python train.py --hidden_act="swiglu" --rope_theta=10000.0 --rope_fraction=1.0 --qk_norm=true --init="normal" --init_std_qkv=0.0279 --init_std_o=0.00697 --init_std_down=0.00697 --init_out_by_depth=true --warmup_steps=0 --final_lr_fraction=0.0 --train_tokens=1112000000
MLP neurons of a small language model. Each row is named by its layer, matrix (down: output weights) and neuron, and shows model dimensions 656-751. Each number is 500 + 50 x the weight over its row's rms, rounded and kept within 0 to 999. Numbers have three digits each. A neuron's up and down rows have the sign that makes its largest values positive.
A block is one neuron, or neurons of one layer that tend to fire together. After each block is what it responds to, as a language model described it from the Wikipedia text at the highest values.

L3.down199:459452532574560504433471373474435543524452551527515514351543589455520555600538483456493555487496528505325535425537511525521569489460472518450514495480565582429446606511483482476485478464530562447558504536437453514455586521479567515444440557429525459559565463524479576467426480452535504455
L3.down1696:591616490431545437501400458540697425535509481430445505419482539500553491513468381419390513465528561417485526488526492482526522548494560515495499552470513440500558565551499590551482510587522490503495444515463566480444465502614546393495593470623389549451499365463489505447465490476545520436
Connector inside fixed pairs

L2.down96:541426532622539526488517590382432490556503520509449455534496484465504524507519548572525523474416451538474515528519451576438576593506460462470457416506491406416563448465499470488491613453480456482555539437517529487492430567464478421429512531494630501510580501406509532411494526602512535529
L2.down260:511535508435469511483482459485532425478402466457505538517451514502535502528515493513473451392536506574479461613472402492455536496426563574492450476510420522450512480515377528433485569524499487550499470575463478500436523501434593425473562541459511493620538504535545447495506446517460502477
L2.down540:534515458539573471472529440399437570454442499579469482556519612470441567619488558497532534481445480545460516437500512555404464535463516475493546528460460452580471532472457414520482487542480555507473520481450534501586539437588658382495511511501473503526384419567476465626454527530552489489
L2.down865:552566513486519390475480506472520484606553492357510493506483521550522486581554444559389555498518497494468484420471558463469538565493501516387484565532490462535410461446522597509498565483540507523428494511436587496504454481494458415530490404517438498476449556431522474520456499450548512480
L2.down892:453393538484534494555456446492558462451519428583495502470546537584516494501487456507497526456495416561486462454483525528519528418469528494465476491578481595490475499474463451338483455489525428463488504537487551430529392533480528452430407482464619525595544460488507530529532549530470438558
L2.down1078:515510613417462484523575501479555479480539549539511604470503464517546442614535503530536572599411546515534450482476500563462572479508510531471587472551478550436499451488480456515561468465470511461549455500461558472517492466436447488560582447491503475519434391473378563465526486540564540498
L2.down1884:557559476480541411516519506573485480470559475548478530471503632470512469538455545606514488522515361484545473435532512563539509474473602436492474538434468450498588496581467497568562477506507563503502496529313440501559506497520486579404542494503533487521510546602462442481514564579541486482
L2.down1905:476485534486489568439423459519492511517533507555562575477531493570461506499525434456372543529529458491447497458495612458477456487539504558548462494613544531533409472564506488537491520547534501552578510518415518510523586544545563436477471459548464578519470479498496472481454511456565534563
Post-noun "of" preposition

L5.down159:471596536539465416500453509459419492473451490526574514479523521530437563455575471556555489434505477518565494568520586458498473489402518514388507484572469534439393484520560463515596492522433497478435479406566549469452337474471596526534466404456528514442456359568465566512637496431463431488
L5.down305:430435500463416493496521458491500526492485506502509429459612507426463450338489459541545588454491491472549524521526510457437521520537527473540538495552425564521400542457486495486462524449437495452490457470498578502536517475442532509478486474460434545546520452515475459474502503511442417555
L5.down598:594442475542476472493561506494543494405537540514528545546539523455520467580512473554459516515524491541426489539510551442436414473578500463500477514447442477509478423399568531527600397462440506508456553468512560451516517525562558542526530478505547496427504446461571477406559606486446388575
L5.down1923:579565579426546530560463481539457538535485537492505433525461545510463591542425494467479534516476412517546581524478512439443460514531390443523476469604486542459514494546506496466521550569573489484428448511536499478452586457496497520526464498537485532524580519534475504483517453535575464549
Main-clause copula after subject

L5.down37:627473530528461493474468473555460500497575494583529430515572527474511527607482488559504530511507519474447518551493445504526437482513556517455504485465488601419512422412448442593485524474655479388549522564419496593446600505513471490519547540460499548508485482530371547559503470555469451490
L5.down788:528418521472567442433517459479607479479529460404478507485479419577546523521545539516453489505463529560626447527457370466422577475488559514478519521460439482560527453557436465434431511476566516466502417590478487497474491485511490474456472505479455465443475414502487568449472563428524530499
L5.down806:507507470460464519560602483505514495451522502491515381468537511486597467589536491520476487543552543532580432419394486419438436518570534552485475418588450459493468478439526533569583454552508457469508585567494509494516551528547525477534519541496490389532413486505505467475453520443494505594
L5.down1047:482518461507459483433501478489468536511438475410491520536523561509498447435478538508527553420495473532467473491499379472510586526576492402457497635424447515548436451466523438501474453555472560566461446470490413443440469562415456425506520447453469514535507543416447402475462406441506536467
Function words in foreign names

L3.down391:552471628460536476454434494462421494551524506424483394518540532476530561486513485484517413626400490438532478654559495542466582515579418492498436536503544529524471400428512464526418478426573493572543536561436572554497523565511481492514479540590522470547484575556523505571418525512490460491
L3.down1578:486409620372493494395440456562501614475464449493602650518549532467517588506509461497445442559460526544453486567563449493422468472475520509480533441548504474536529453528483548400535413515516501524553550485513569541439513618462465467553537555437540556516516469519495509459609573463570521382
Postnominal of/from

L2.down71:579469611448517593545400463548427525467451498570546496519564438453479544422450485492450525544509508510472467447486453471506526512505575465498480470576561446570481561548575427516499556444499483545527462513488555540429453605525576420508595541621530426576399569496480486480552393494437481465
L2.down322:524587433384517514461493479501505506508480520528495445416486368592517566499570475469503498596464546500535479520469441463461475496480494478504580469527470384599498517552391537545533496490498453492485489512521446457497493478441602507489544430604470508450549461426494454449556482478403460555
L2.down636:546515474577512440484517590517599476515503509562539555539480489474427529531431571516455520649510448480424404447593561422455466445454414580551538401540490480478464581591513458429485433533483611511580524476436525512521525431466488537513481536497553520542555538486554536523525542387571487574
L2.down831:537480433504528499458538551603438539534523565492545628520447537575530407484553487414498511540569592546490518502536519462486562587565521526518420506438527572487479545519558471502567532518527525486454481607532492628514593457465465539545532426479548509512489470444458546473472423505473344513
L2.down905:520448532491479473464462469479536397504519513497604464483565598544561455493584452604498449484569486486510459495471505529473569450495458444450588499478472533490443463533477474503458547468546493541490360464433554601484511465468554433532539431449567483535485565521492530495528531487541585550
L2.down1137:477481474513468449467531488477402505430517415422493557456474516452548513499536444446476394514528552483574444446522468452515439549507503443479444410526534485528490601486429547546474483533504482457460559587523495499464568443447500465471384458486623503515470439403482566517470506481553463537
L2.down1499:578512485391429487542540448601552584485485537491538480586495457500449548533513373441486538446500527458479565472509488491530405489546472505434534463492475507447373469423456500551587568462564434508510556539509512560471540494458549460539501522526553532509483416492525478518503512466478530454
L2.down1822:464532456566569445533547421462469544461456595534468511585551467493472516545557571518507501356498558485571448467453548505569547543487440448539615482448561454512446416488548473459579549462428457582515427397461608513580461437569525491519493515463476498542542551455536401487523537441558514470
Heading words and name-internal pieces